python train.py --hidden_size=256 --vocab_size=512 --init_std_o=0.00349 --max_seq_len=128
MLP neurons of a small language model. Each row is named by its layer, matrix (up: input weights; down: output weights) and neuron, and shows model dimensions 160-255. Each number is 200 + 40 x the weight over its row's rms, rounded and kept within 0 to 999.
After each neuron's rows, "fires in" lists the words (lower case) most often at its 100 highest values on Wikipedia text that the model never trained on. A number after a token or word is its count.

L4.up349,200,204,194,164,225,221,164,151,258,167,244,182,228,232,197,173,164,218,143,154,259,243,187,199,244,175,174,219,126,257,162,213,189,97,193,204,184,242,215,255,196,155,141,184,183,151,204,202,253,189,202,175,218,215,237,236,184,227,128,322,189,240,219,229,168,176,149,158,127,237,189,227,183,185,171,134,167,141,215,127,178,171,204,187,189,274,227,218,208,152,174,187,231,171,253,227
L4.down349,201,251,196,199,207,233,294,171,181,212,180,201,225,210,167,216,203,172,261,207,231,202,251,148,157,181,261,220,221,153,190,148,138,196,238,177,201,205,282,227,252,189,210,232,227,168,231,234,151,281,139,165,227,213,156,214,180,276,181,122,218,258,213,257,210,193,236,218,257,223,192,140,270,162,208,233,241,209,198,186,190,158,154,111,261,173,151,220,209,152,198,144,169,162,250,150
fires in: "he" 25, "military" 9, "american" 8, "however" 5, "his" 4

L4.up666,209,153,198,120,150,134,254,169,205,217,203,249,221,233,244,212,204,230,167,159,149,173,174,193,129,219,202,207,176,178,232,262,241,255,231,176,179,140,211,254,244,235,146,235,237,213,204,195,165,209,219,154,194,192,228,147,308,167,232,193,190,211,240,81,264,230,174,214,195,227,214,270,226,229,204,196,170,240,158,135,225,200,184,280,190,119,223,226,185,213,252,305,166,148,233,151
L4.down666,217,175,183,181,247,231,165,161,219,244,228,224,171,230,127,234,183,221,200,196,229,189,180,204,224,184,137,183,156,216,265,253,239,172,163,188,198,151,214,237,159,198,220,238,211,188,194,182,286,129,246,157,187,206,224,212,236,174,261,190,177,187,201,199,246,234,138,187,230,228,213,226,179,184,205,168,213,250,208,226,212,165,214,213,201,154,196,161,296,184,229,217,229,219,165,125
fires in: "has" 33, "had" 24, "earned" 7, "earning" 4

L3.up878,194,204,207,182,180,122,157,117,153,240,241,151,186,142,231,172,198,117,289,167,216,201,179,171,213,241,130,136,203,174,163,129,119,225,242,245,186,246,183,228,147,170,277,216,185,207,237,238,212,245,189,124,182,251,251,255,211,224,265,221,240,146,180,175,250,230,178,255,135,235,193,271,183,152,149,153,203,212,115,292,123,275,188,228,249,172,184,205,197,252,219,182,207,203,189,219
L3.down878,217,168,201,210,195,202,136,196,187,146,169,202,203,116,211,278,212,198,248,117,171,148,155,141,184,178,163,215,236,199,202,171,185,147,165,208,210,179,267,187,175,192,161,216,192,235,209,199,150,249,121,144,190,244,182,243,298,271,279,242,194,194,180,167,191,219,276,217,190,216,176,163,178,204,157,115,227,184,207,240,151,201,210,229,137,136,135,192,189,259,229,203,167,125,232,183
fires in: "film" 32, "song" 10, "songs" 7, "new" 6, "films" 5

L6.up95,224,144,129,195,196,161,229,257,170,179,188,183,260,229,298,153,228,239,143,248,140,247,195,152,196,171,244,206,216,185,181,168,227,255,187,176,242,197,247,254,227,203,223,87,148,269,176,175,204,205,202,300,176,215,243,273,223,220,211,182,201,183,104,211,170,254,229,88,236,176,274,201,276,126,163,160,232,232,121,253,212,212,202,158,124,150,179,221,232,166,138,176,181,163,218,199
L6.down95,235,289,140,202,226,234,237,161,175,172,197,214,212,231,210,195,177,203,194,104,195,146,125,146,221,178,127,149,125,209,233,211,204,284,176,134,259,144,186,231,225,234,229,216,219,194,274,188,121,236,211,166,212,210,275,216,131,232,222,183,170,206,202,145,276,151,211,165,235,214,220,203,239,209,188,216,247,325,157,204,212,254,196,173,207,237,258,265,190,208,207,196,232,240,189,250
fires in: "the" 22, "about" 13, "first" 11, "african" 6, "able" 4

L5.up580,217,174,187,168,221,86,209,168,160,232,185,212,187,162,209,220,96,117,220,195,245,154,200,161,215,215,209,226,169,183,117,207,207,81,248,219,114,228,172,182,192,206,177,193,274,307,188,251,185,131,230,201,166,155,227,278,192,229,238,193,185,204,154,156,220,195,239,224,165,190,218,240,229,180,194,204,209,267,184,187,138,209,230,186,165,139,245,281,153,203,231,177,120,123,219,243
L5.down580,169,229,218,272,168,203,262,239,183,135,169,241,222,195,205,268,172,176,235,170,140,183,266,199,152,180,196,137,177,159,196,155,155,149,208,211,177,174,234,236,199,194,228,222,157,66,280,213,201,251,191,211,134,182,217,174,208,239,207,161,166,117,201,180,204,213,152,252,200,180,252,233,179,315,186,164,157,223,224,262,140,154,150,211,238,195,198,201,180,189,233,223,247,190,255,237
fires in: "film" 39, "television" 7, "films" 6, "documentary" 6, "album" 4, "vocals" 4

L4.up850,211,249,217,173,180,189,198,227,264,173,208,154,241,217,153,156,223,178,186,243,181,166,193,251,317,207,192,161,208,280,262,235,202,241,228,212,226,182,217,150,226,241,168,306,229,224,217,193,258,218,184,170,235,179,248,207,239,121,158,189,264,254,111,162,232,198,205,155,210,228,170,156,207,203,234,201,245,265,209,219,217,176,209,209,103,163,224,136,208,198,252,136,183,163,227,219
L4.down850,215,228,199,267,184,164,186,203,163,200,270,182,215,219,202,160,377,178,213,271,209,212,221,187,204,152,208,118,141,183,207,216,236,186,141,251,259,195,263,159,245,275,157,192,207,143,146,169,253,185,171,220,300,150,180,208,184,231,181,201,232,210,167,131,206,146,238,147,239,199,215,147,201,148,222,169,208,250,193,189,200,143,287,208,204,147,218,173,237,155,144,201,172,161,223,172
fires in: "october" 22, "september" 18, "government" 12, "may" 9, "november" 9, "march" 6

L4.up534,112,153,247,198,192,187,173,138,242,223,225,157,217,172,242,214,255,239,174,161,234,187,228,143,209,230,158,191,178,219,173,206,180,210,269,218,183,193,202,298,147,207,143,227,132,193,217,197,226,193,211,195,199,187,252,191,181,276,245,198,163,218,148,258,212,167,294,161,254,181,192,157,93,217,213,211,286,233,204,277,195,231,178,234,244,170,110,164,181,284,234,138,239,226,214,210
L4.down534,123,191,196,209,151,91,227,200,232,190,170,287,168,223,179,173,226,154,172,195,209,253,201,231,134,140,258,238,186,210,179,175,207,177,168,217,203,232,202,141,247,222,244,245,245,188,156,217,189,219,248,275,166,219,240,253,234,207,216,220,170,166,186,170,206,248,198,188,159,198,231,247,149,184,207,217,158,197,232,210,158,211,196,198,19,202,169,245,225,239,145,199,243,156,153,204
fires in: "film" 31, "band" 8, "according" 8, "films" 6, "program" 5, "label" 4

L6.up354,257,196,160,118,254,225,211,198,168,194,244,203,126,254,203,200,172,196,255,186,236,204,251,168,126,156,194,141,131,181,200,235,183,168,254,158,273,163,207,239,187,200,158,241,222,178,275,202,204,164,269,220,219,181,195,134,262,189,181,211,150,200,210,246,193,179,139,225,184,155,221,206,235,194,206,189,224,183,226,310,150,156,217,123,224,215,204,234,191,180,224,224,188,256,147,264
L6.down354,233,190,298,241,149,210,251,238,220,166,188,166,181,184,192,165,164,246,258,148,244,162,183,264,197,213,114,218,195,269,230,248,272,196,147,221,246,200,138,153,225,258,218,142,163,262,242,230,201,230,184,197,140,245,217,205,162,140,245,244,156,258,248,217,170,218,172,98,163,249,240,212,188,128,207,267,176,238,220,129,187,232,149,191,147,173,208,240,211,220,203,256,186,251,170,160
fires in: "at" 21, "in" 14, "to" 10, "on" 9, "participated" 4

L5.up317,226,228,263,157,228,205,194,258,240,279,163,171,201,164,190,243,213,163,238,166,192,285,162,142,129,210,224,158,203,237,140,191,210,194,208,202,203,237,174,226,167,167,210,197,277,181,172,214,211,195,131,145,218,205,137,153,241,158,182,191,234,204,296,175,210,223,234,266,147,121,255,214,173,260,229,179,256,217,166,201,180,221,171,287,213,137,194,185,142,222,204,131,171,154,248,212
L5.down317,201,146,180,233,209,207,213,218,192,219,232,220,185,161,212,299,238,193,188,204,270,251,174,304,247,128,332,257,196,189,156,149,185,199,277,133,236,234,198,207,158,242,132,223,181,294,203,263,264,200,197,179,214,178,293,159,132,239,240,215,156,182,227,163,307,246,220,193,230,145,215,204,229,106,218,206,181,182,168,214,194,252,214,193,156,223,150,217,191,166,204,201,142,158,230,204
fires in: "which" 26, "radio" 9, "century" 7, "that" 7, "it" 7, "chuck" 5

L6.up34,160,94,224,197,132,198,193,187,186,252,180,183,158,184,213,224,207,220,184,222,264,240,141,127,144,218,246,161,207,195,179,189,188,102,248,243,199,221,157,195,212,206,177,200,138,208,192,221,249,203,211,110,176,219,243,141,285,135,197,250,142,213,169,257,200,235,158,213,187,212,231,218,184,270,210,304,247,162,145,165,191,222,202,167,192,195,189,198,223,239,188,166,213,204,271,206
L6.down34,129,169,186,257,165,63,279,211,228,184,205,203,136,155,178,251,162,163,199,141,200,210,262,244,174,177,200,228,182,142,161,226,254,182,208,148,232,139,220,191,220,190,154,155,174,183,209,214,178,121,209,166,164,171,206,248,233,237,186,211,238,231,183,210,179,265,263,187,149,172,232,182,192,265,248,152,201,226,201,189,186,286,204,153,212,166,224,206,190,134,217,193,172,180,214,234
fires in: "which" 28, "who" 17, "while" 17, "radio" 10

L3.up503,209,188,210,146,212,242,234,175,197,237,198,244,255,187,247,286,281,181,156,237,258,190,244,133,163,164,287,177,196,180,206,228,155,205,188,228,197,214,278,175,196,173,173,173,268,227,209,194,241,107,194,154,179,179,178,234,160,244,170,209,214,222,230,288,193,238,241,169,183,158,201,205,222,231,131,132,244,166,122,195,227,168,208,210,155,175,180,217,206,213,222,165,179,152,204,223
L3.down503,220,228,141,218,247,213,202,179,220,186,126,207,209,164,229,181,197,155,78,194,157,166,221,226,203,128,266,175,240,240,192,232,149,276,210,175,181,167,220,212,132,142,205,218,163,200,290,211,171,223,182,177,170,227,248,204,208,213,236,215,262,94,283,242,173,215,221,145,238,154,170,245,218,167,199,179,234,168,271,198,180,257,164,153,206,267,200,214,215,193,211,159,185,246,234,245
fires in: "that" 25, "which" 11, "june" 11, "japanese" 7, "battle" 5, "same" 5

L4.up311,260,166,186,202,181,221,212,166,244,143,243,191,219,230,170,255,218,153,157,152,248,158,222,153,240,151,212,171,107,173,198,173,210,194,242,143,245,222,206,290,117,205,163,224,141,144,225,221,218,190,225,179,211,186,191,172,229,242,186,198,236,196,233,246,219,243,196,212,125,192,168,158,295,178,232,169,225,259,147,145,140,234,252,214,234,234,138,122,159,240,203,239,251,151,152,219
L4.down311,232,160,263,249,183,209,258,219,140,250,230,240,160,293,207,209,265,140,147,182,247,228,238,165,184,160,160,220,155,168,208,229,169,179,114,220,215,224,226,200,195,160,112,195,252,185,202,187,230,170,138,170,184,243,158,272,179,246,180,187,208,189,253,214,153,171,209,209,192,187,138,216,203,98,240,216,197,246,171,293,253,203,145,278,216,269,156,177,199,234,262,282,255,186,265,250
fires in: "he" 21, "it" 19, "his" 13, "this" 11, "she" 5, "however" 4

L7.up704,212,163,259,276,159,154,263,214,266,227,249,234,276,209,212,195,128,139,220,200,221,239,195,119,207,244,178,125,187,254,250,199,258,169,198,165,230,234,225,239,209,188,183,217,210,246,223,261,217,146,177,136,210,171,223,126,298,181,178,199,233,279,224,203,203,243,161,255,195,99,229,216,170,265,201,172,197,170,154,197,251,281,235,195,187,171,151,176,198,204,228,197,180,161,137,208
L7.down704,138,211,230,237,177,167,262,257,183,195,243,219,183,221,149,161,62,192,230,207,214,158,200,106,237,201,245,193,196,162,195,239,161,129,258,185,263,191,161,272,247,188,212,226,232,181,206,258,216,185,173,160,166,163,211,205,196,249,220,207,150,237,219,282,183,180,234,223,204,162,241,170,182,228,191,233,195,221,184,169,208,225,213,129,208,193,187,151,195,181,280,139,197,191,191,270
fires in: "who" 26, "which" 16, "while" 15, "also" 11, "october" 8

L5.up423,173,182,210,210,221,189,154,234,240,140,251,231,241,159,220,119,191,194,241,209,190,224,204,207,186,236,276,171,251,207,204,248,162,177,149,291,242,209,132,174,226,197,208,131,193,158,197,173,233,159,231,168,240,206,125,187,205,182,205,164,219,199,253,205,159,166,223,152,233,259,193,268,126,144,187,145,225,239,217,185,176,229,225,213,226,184,234,201,204,186,200,236,255,239,151,273
L5.down423,216,167,234,142,245,169,232,249,230,238,208,221,268,144,169,119,201,207,177,247,193,224,256,178,243,249,182,164,176,151,197,264,142,199,152,161,158,224,189,216,229,202,153,183,182,226,181,186,193,139,196,262,210,131,247,166,207,197,203,183,232,71,169,197,256,159,189,213,241,278,194,241,206,186,220,222,216,269,204,245,166,226,260,201,209,144,237,165,198,174,227,126,229,214,165,226
fires in: "is" 40, "are" 19, "been" 17, "be" 12, "being" 5

L10.up611,177,207,284,159,197,201,211,172,224,234,182,134,210,221,222,221,169,207,199,197,183,117,167,188,204,252,132,237,156,264,154,187,226,211,218,268,188,126,222,220,236,226,194,234,177,169,225,216,188,241,254,148,218,286,164,194,245,262,232,193,217,210,233,190,228,176,155,213,183,207,243,215,253,177,242,205,196,223,171,274,193,230,166,98,198,210,237,172,172,273,193,209,227,99,210,179
L10.down611,234,189,206,205,221,186,272,145,175,203,226,145,225,197,230,218,184,211,199,209,211,284,170,230,198,71,221,154,214,170,161,202,187,222,194,241,185,152,213,190,163,148,210,114,173,211,184,197,184,230,247,183,223,234,300,131,149,126,198,226,87,173,173,240,211,223,255,235,144,200,222,292,212,270,122,178,185,225,188,127,124,281,185,186,172,149,271,197,259,194,196,187,191,195,201,182
fires in: "after" 17, "and" 11, "however" 10, "as" 10, "for" 8, "when" 7

L6.up401,214,201,215,197,185,208,213,223,178,161,204,148,107,166,222,292,176,156,257,209,182,253,185,201,240,203,303,229,224,111,232,142,211,218,225,215,218,166,168,184,126,148,217,125,181,274,155,192,272,178,202,130,258,197,285,230,201,195,161,228,238,215,199,270,146,161,241,179,158,175,235,203,252,254,189,222,145,184,150,275,146,115,191,191,245,164,208,233,169,128,278,200,208,204,248,168
L6.down401,238,228,216,195,150,146,148,139,245,171,220,204,248,94,246,145,188,168,123,277,197,198,261,139,219,213,203,143,250,198,261,245,247,223,267,220,235,171,166,261,198,225,176,166,212,256,296,216,224,187,180,226,215,132,186,325,213,121,207,248,192,179,140,180,224,211,296,214,148,136,257,193,151,273,229,212,222,276,218,220,186,159,231,107,257,182,159,191,201,173,214,112,237,199,174,207
fires in: "that" 47, "the" 30, "which" 12, "after" 5

L4.up51,213,233,125,189,189,157,176,173,101,197,208,247,207,230,215,179,170,164,185,202,151,163,193,200,168,222,187,291,194,160,215,201,214,177,267,197,244,162,183,221,229,218,232,268,247,219,128,222,185,197,215,260,238,222,186,170,219,201,213,220,153,170,196,249,119,177,171,309,132,197,211,192,238,208,163,145,195,286,229,220,194,187,190,160,268,206,204,255,210,190,211,276,185,147,162,233
L4.down51,213,274,198,188,157,172,197,185,207,168,218,235,255,215,219,153,208,213,203,140,214,233,234,242,131,205,171,173,206,251,180,222,220,224,84,185,219,186,139,205,152,204,201,248,145,222,265,137,253,247,220,252,247,174,244,180,236,214,214,188,120,151,226,158,246,159,207,156,158,230,225,182,209,134,202,165,214,199,197,211,269,93,170,249,220,181,270,194,211,138,188,245,155,198,196,171
fires in: "at" 25, "for" 7, "middle" 6, "on" 6, "space" 5, "gang" 4

L6.up199,139,156,222,222,242,246,159,185,184,224,190,207,149,193,265,216,159,199,145,236,138,214,194,145,183,163,187,198,187,202,176,159,212,214,137,208,171,159,249,234,212,193,194,258,141,203,257,151,242,187,292,226,254,271,276,159,154,183,179,270,226,161,182,209,212,199,227,181,183,176,203,201,285,216,244,199,214,163,228,215,196,202,171,235,249,204,264,180,197,136,232,140,246,214,187,190
L6.down199,203,250,191,240,231,160,212,116,176,252,176,221,136,243,195,137,171,180,156,153,195,193,275,207,148,136,219,242,236,162,211,167,206,192,197,172,202,237,210,221,213,238,174,140,215,184,200,119,225,293,221,199,221,200,273,202,181,196,247,196,174,161,200,139,217,181,206,224,170,138,223,216,188,187,281,176,199,233,271,180,262,231,170,192,232,202,228,263,198,130,282,178,184,159,195,152
fires in: "this" 16, "many" 13, "other" 11, "several" 8, "various" 6, "these" 5

L4.up455,223,216,235,220,216,159,248,190,243,220,196,200,224,192,182,181,228,198,180,190,274,163,196,212,156,209,212,175,244,201,189,250,224,128,242,213,151,124,192,227,146,211,171,232,224,235,184,218,229,183,231,89,124,186,154,170,138,217,224,188,214,161,220,255,221,247,154,110,186,161,241,253,188,234,254,235,266,159,232,187,289,184,221,181,224,264,216,152,210,220,230,176,268,154,212,190
L4.down455,175,215,195,219,188,146,173,210,217,221,206,235,174,253,215,205,218,239,172,203,233,165,207,193,205,174,183,149,293,112,237,283,176,211,235,182,205,178,80,229,227,215,156,174,203,237,189,204,147,224,166,235,146,226,184,225,199,278,223,229,306,175,136,154,277,234,156,118,195,159,283,200,212,185,151,250,253,141,230,178,198,186,260,279,235,243,159,213,201,192,286,198,143,226,197,256
fires in: "had" 38, "have" 13, "having" 9, "not" 9

L3.up351,177,178,308,217,161,185,255,215,226,228,132,130,156,211,213,174,153,200,205,193,220,196,234,245,202,197,173,256,242,261,256,287,244,204,143,308,214,155,234,236,205,214,152,203,197,132,97,175,262,186,178,269,136,211,190,215,210,245,246,169,147,229,240,255,187,216,185,192,167,167,297,209,166,211,146,249,218,229,159,215,182,197,262,256,192,239,211,167,161,144,188,174,221,189,236,198
L3.down351,295,222,141,159,186,231,169,227,169,213,214,175,226,247,133,223,189,243,186,160,213,220,196,155,176,128,202,177,186,139,198,179,192,212,149,141,205,253,297,133,186,247,98,169,154,170,278,217,165,94,207,214,131,231,176,266,200,193,279,154,114,181,192,163,272,182,148,213,201,151,204,188,156,225,189,237,239,233,216,217,253,147,174,160,172,245,113,231,210,238,201,179,224,241,200,141
fires in: "american" 37, "then" 14, "america" 8, "tennis" 7, "americans" 4, "named" 4

L3.up272,224,193,237,165,144,169,246,211,192,106,147,173,179,208,197,259,167,194,242,212,248,207,252,243,164,216,275,236,222,145,264,163,214,224,206,226,190,179,226,242,222,202,165,188,127,183,167,185,280,208,237,244,210,198,252,211,153,239,193,258,161,239,189,181,149,230,189,234,168,154,236,252,208,211,179,240,251,270,185,185,180,189,162,150,220,266,160,183,236,172,235,218,127,208,188,135
L3.down272,141,208,202,134,220,251,253,229,135,182,182,201,227,177,268,211,171,186,212,158,150,267,148,152,200,240,143,204,184,259,212,189,126,200,169,133,226,172,214,263,227,228,206,109,209,211,263,185,222,203,176,152,199,212,243,230,155,174,182,252,226,188,244,214,238,207,268,233,209,209,213,162,196,226,162,272,222,261,156,193,230,263,167,189,199,256,224,142,252,209,175,156,208,156,217,198
fires in: "the" 28, "government" 14, "larger" 6, "then" 5, "bank" 4, "governor" 4

L3.up471,101,199,220,153,188,195,169,205,216,214,258,286,186,228,225,168,182,211,213,245,250,206,160,178,194,186,149,201,199,226,280,213,255,292,268,197,208,154,204,159,111,215,168,204,158,174,130,215,209,175,136,307,191,180,258,174,217,197,194,242,197,205,258,184,280,175,225,302,217,231,228,205,263,194,177,263,230,193,207,168,216,155,209,215,221,190,250,172,192,150,206,209,192,237,208,225
L3.down471,228,226,172,265,215,179,241,159,202,205,168,163,195,149,214,200,176,241,194,170,217,248,223,132,184,213,141,155,179,201,251,226,206,259,173,192,227,178,235,244,224,246,157,159,237,226,180,192,157,236,253,254,176,262,178,124,224,217,223,223,221,189,197,180,253,152,255,201,180,250,217,216,149,264,158,244,169,225,248,187,233,175,173,138,231,226,236,176,214,92,141,231,264,199,185,226
fires in: "she" 23, "the" 20, "it" 15, "sent" 5, "its" 4, "daughter" 4

L7.up463,250,190,250,178,193,206,290,236,228,232,245,190,181,212,149,190,194,225,214,188,161,188,209,217,209,184,175,154,170,257,218,285,183,235,227,156,131,184,167,159,198,210,165,184,202,211,140,212,137,183,214,156,212,244,193,225,203,157,254,244,254,208,264,130,186,207,208,244,182,189,272,144,197,186,210,180,252,228,223,161,275,292,222,272,230,257,205,242,242,208,235,257,218,234,192,235
L7.down463,243,201,188,204,196,193,287,195,199,245,153,234,140,287,241,159,151,169,135,167,197,203,186,243,286,177,206,206,286,185,223,256,182,251,194,182,230,233,151,262,176,200,106,211,228,225,200,190,184,196,133,175,210,169,211,269,216,231,231,221,191,224,201,173,209,242,248,107,224,90,263,256,254,262,204,222,69,207,220,164,270,270,217,188,269,181,258,164,218,167,223,262,176,239,193,189
fires in: "has" 27, "have" 27, "tells" 4

L3.up11,227,238,229,139,230,224,113,199,224,191,142,137,205,205,214,251,232,206,222,268,188,143,148,212,131,189,195,189,177,168,161,150,240,155,189,242,203,220,140,178,171,206,304,188,182,166,183,151,226,197,201,146,201,167,198,277,249,256,93,194,202,216,285,205,205,207,198,202,270,256,253,206,147,269,212,184,194,202,183,216,228,215,200,169,292,239,192,192,244,118,216,208,190,189,179,188
L3.down11,197,201,166,222,220,241,202,164,195,248,255,253,223,162,190,163,187,171,182,206,136,163,196,181,169,214,163,151,215,152,183,193,131,240,178,144,167,324,123,237,185,243,182,195,217,225,232,218,240,193,250,198,167,191,221,186,205,225,225,202,146,140,215,286,196,215,215,202,190,251,125,160,176,131,173,180,179,203,156,251,258,237,175,188,115,236,160,211,174,212,215,164,225,187,252,201
fires in: "first" 56, "main" 7

L4.up131,216,226,224,171,197,192,226,241,170,212,182,174,207,217,314,143,171,184,166,188,162,190,186,221,197,196,216,187,188,162,128,180,215,253,214,174,201,198,214,323,189,249,144,124,253,251,196,169,206,171,172,203,256,215,235,190,205,224,229,184,214,216,214,200,234,237,202,235,214,192,244,240,111,203,191,200,158,146,188,234,194,203,196,174,212,189,219,131,206,219,250,191,204,191,208,264
L4.down131,159,190,204,235,198,216,205,181,225,215,144,176,207,146,217,236,226,151,231,188,255,289,238,151,181,176,236,204,240,199,195,160,193,181,219,189,198,207,202,189,184,300,236,148,173,214,144,143,235,249,195,153,149,262,196,209,161,208,180,172,211,149,167,242,237,228,192,240,155,209,245,219,159,219,207,246,247,267,163,177,213,211,220,245,212,248,159,104,155,221,231,216,145,197,228,208
fires in: "the" 46, "it" 28, "its" 21

L3.up660,183,210,196,165,210,210,225,182,197,186,231,191,208,200,203,192,146,174,228,230,169,213,252,202,238,224,205,230,119,130,182,238,247,164,126,194,165,145,189,227,157,204,261,194,289,108,180,181,235,248,143,169,126,214,273,190,195,216,156,216,181,203,209,263,207,130,197,211,217,251,228,197,218,215,201,183,245,177,217,150,155,241,260,171,152,219,133,141,214,102,201,154,229,194,241,209
L3.down660,233,219,196,213,200,194,251,219,181,243,217,177,278,155,265,151,248,148,197,182,205,176,219,201,201,251,213,126,169,240,161,185,200,185,182,260,168,199,224,286,177,205,240,183,233,132,233,220,192,227,139,257,186,230,213,183,215,251,240,234,207,232,211,145,214,199,78,242,187,209,175,198,152,145,233,239,185,286,271,187,180,241,241,176,225,191,202,216,175,175,216,220,229,288,204,157
fires in: "served" 14, "united" 12, "service" 11, "district" 11, "village" 11, "services" 7

L7.up976,236,158,212,197,291,135,152,227,168,165,145,195,249,206,227,242,207,181,231,178,183,184,242,250,197,194,230,188,217,199,235,166,245,235,209,144,210,135,173,286,191,238,236,131,195,282,125,197,240,235,184,249,173,233,212,235,181,223,158,252,242,232,141,238,155,153,188,198,200,205,239,208,190,207,171,282,118,177,191,219,212,150,96,135,243,116,154,204,211,225,238,253,183,227,279,155
L7.down976,174,184,234,184,218,186,152,218,252,269,204,278,185,202,129,173,172,213,211,136,221,291,219,158,141,156,164,188,221,205,205,138,176,222,240,180,221,246,219,220,204,247,210,146,183,142,203,127,216,146,169,210,238,206,177,290,316,223,188,244,196,222,131,181,188,116,206,308,212,163,230,181,175,230,213,218,144,200,191,235,184,249,165,193,215,272,233,148,216,189,155,190,188,198,232,237
fires in: "the" 59, "about" 22, "various" 6

L6.up181,166,209,274,131,152,225,231,157,232,178,228,231,153,215,157,197,140,239,146,209,216,240,197,151,237,237,232,239,218,246,202,179,175,210,155,270,199,162,235,285,172,207,194,214,169,205,193,194,168,169,214,199,177,242,306,133,186,234,221,284,227,219,199,183,247,185,256,171,206,207,182,237,290,182,217,205,172,182,181,157,261,221,183,235,190,121,252,170,162,234,213,199,193,155,149,193
L6.down181,207,230,211,212,215,288,220,220,166,249,251,174,107,237,256,157,223,228,208,159,86,203,279,269,173,255,209,223,198,184,171,201,224,253,210,168,203,188,210,238,153,261,278,154,149,221,232,185,160,246,228,228,180,257,230,168,162,220,199,141,197,270,154,188,210,170,231,210,198,214,128,223,175,190,201,154,269,168,181,173,238,226,193,133,198,191,193,183,237,117,196,237,267,204,259,192
fires in: "first" 24, "several" 17, "of" 8, "various" 5, "numerous" 4

L5.up998,272,190,155,187,145,267,284,226,170,224,251,206,205,105,275,201,166,189,190,186,191,193,218,184,225,190,223,225,138,176,156,191,267,174,174,118,144,202,227,185,260,160,218,252,187,201,174,217,182,196,209,129,249,148,265,183,219,213,198,236,219,198,170,191,162,194,242,179,148,246,215,226,199,224,196,243,277,258,178,201,179,259,266,174,259,163,212,270,241,271,160,189,175,153,218,236
L5.down998,210,162,224,210,160,140,202,281,131,211,203,157,204,199,280,172,220,176,182,211,174,274,246,270,183,179,171,266,107,238,162,226,145,220,216,157,141,179,137,237,197,207,269,199,258,167,178,209,227,269,228,226,165,286,208,198,237,201,220,146,231,180,106,264,201,243,144,289,172,249,177,199,187,282,175,181,177,167,184,160,190,193,204,260,189,167,221,230,153,186,291,169,201,161,239,210
fires in: "two" 45, "three" 21, "century" 13, "five" 5, "seven" 4, "twelve" 4

L10.up151,167,200,218,224,233,186,254,245,127,211,217,251,195,164,171,170,216,271,211,242,173,286,223,227,183,208,159,171,181,237,155,188,209,192,220,237,229,211,190,223,255,222,219,155,230,192,112,209,201,165,169,156,226,213,196,138,176,169,329,232,222,172,166,177,261,156,195,126,215,165,187,214,160,188,156,191,236,235,240,170,157,230,242,148,232,200,240,145,175,230,165,302,170,230,149,293
L10.down151,179,226,227,171,165,217,155,167,197,211,244,196,294,185,219,148,170,190,152,228,234,189,197,213,161,217,226,243,223,115,184,209,165,208,225,227,198,224,209,169,190,230,145,176,171,265,252,279,245,169,165,106,276,140,192,158,139,202,177,226,260,205,144,164,197,159,207,165,214,286,189,210,219,226,191,240,188,150,200,213,136,254,145,195,255,217,147,153,126,170,188,172,225,193,175,106
fires in: "is" 45, "being" 14, "was" 13, "been" 6, "issued" 4

L3.up948,130,152,202,250,218,151,237,202,157,201,242,188,216,232,240,215,190,154,169,212,224,210,252,218,237,214,226,261,214,198,232,266,214,278,162,223,176,250,121,295,175,181,232,244,148,238,179,267,242,149,211,255,152,145,173,202,191,194,173,252,194,180,190,241,247,166,266,242,162,238,195,251,256,209,303,225,275,144,194,198,195,119,236,149,221,181,208,216,168,170,170,280,223,153,126,153
L3.down948,214,212,178,256,120,124,181,211,263,208,226,194,219,226,179,183,163,230,175,256,171,237,238,237,214,163,232,156,223,185,167,189,113,237,207,197,204,170,125,219,195,174,199,200,151,213,232,249,270,203,193,176,245,193,172,288,190,269,229,203,237,174,208,163,217,144,225,229,180,274,127,178,181,176,226,195,186,206,181,210,221,204,187,127,166,194,213,184,162,220,266,202,180,189,197,200
fires in: "she" 49, "her" 4

L7.up29,114,219,173,205,226,169,189,194,140,199,210,258,285,175,209,182,223,215,256,201,252,210,225,237,273,222,246,179,227,238,196,197,219,202,187,220,234,151,185,278,218,143,209,162,145,212,172,222,265,136,205,130,239,229,199,200,143,213,211,171,228,156,173,184,179,123,100,196,233,234,195,194,149,176,107,245,222,221,237,237,188,209,176,230,225,219,241,158,248,174,213,190,158,203,167,237
L7.down29,175,130,149,173,264,197,186,170,158,171,188,227,235,196,159,156,147,263,221,197,156,254,151,153,193,279,192,170,279,195,137,221,228,213,196,208,180,239,133,211,201,195,149,181,137,164,232,228,209,178,217,200,264,199,192,173,148,175,245,185,216,133,147,231,183,142,193,242,195,263,163,221,211,191,170,251,237,175,241,292,203,200,230,214,265,124,230,192,167,192,157,275,200,207,136,208
fires in: "is" 39, "been" 24, "was" 10, "being" 6, "be" 6, "began" 6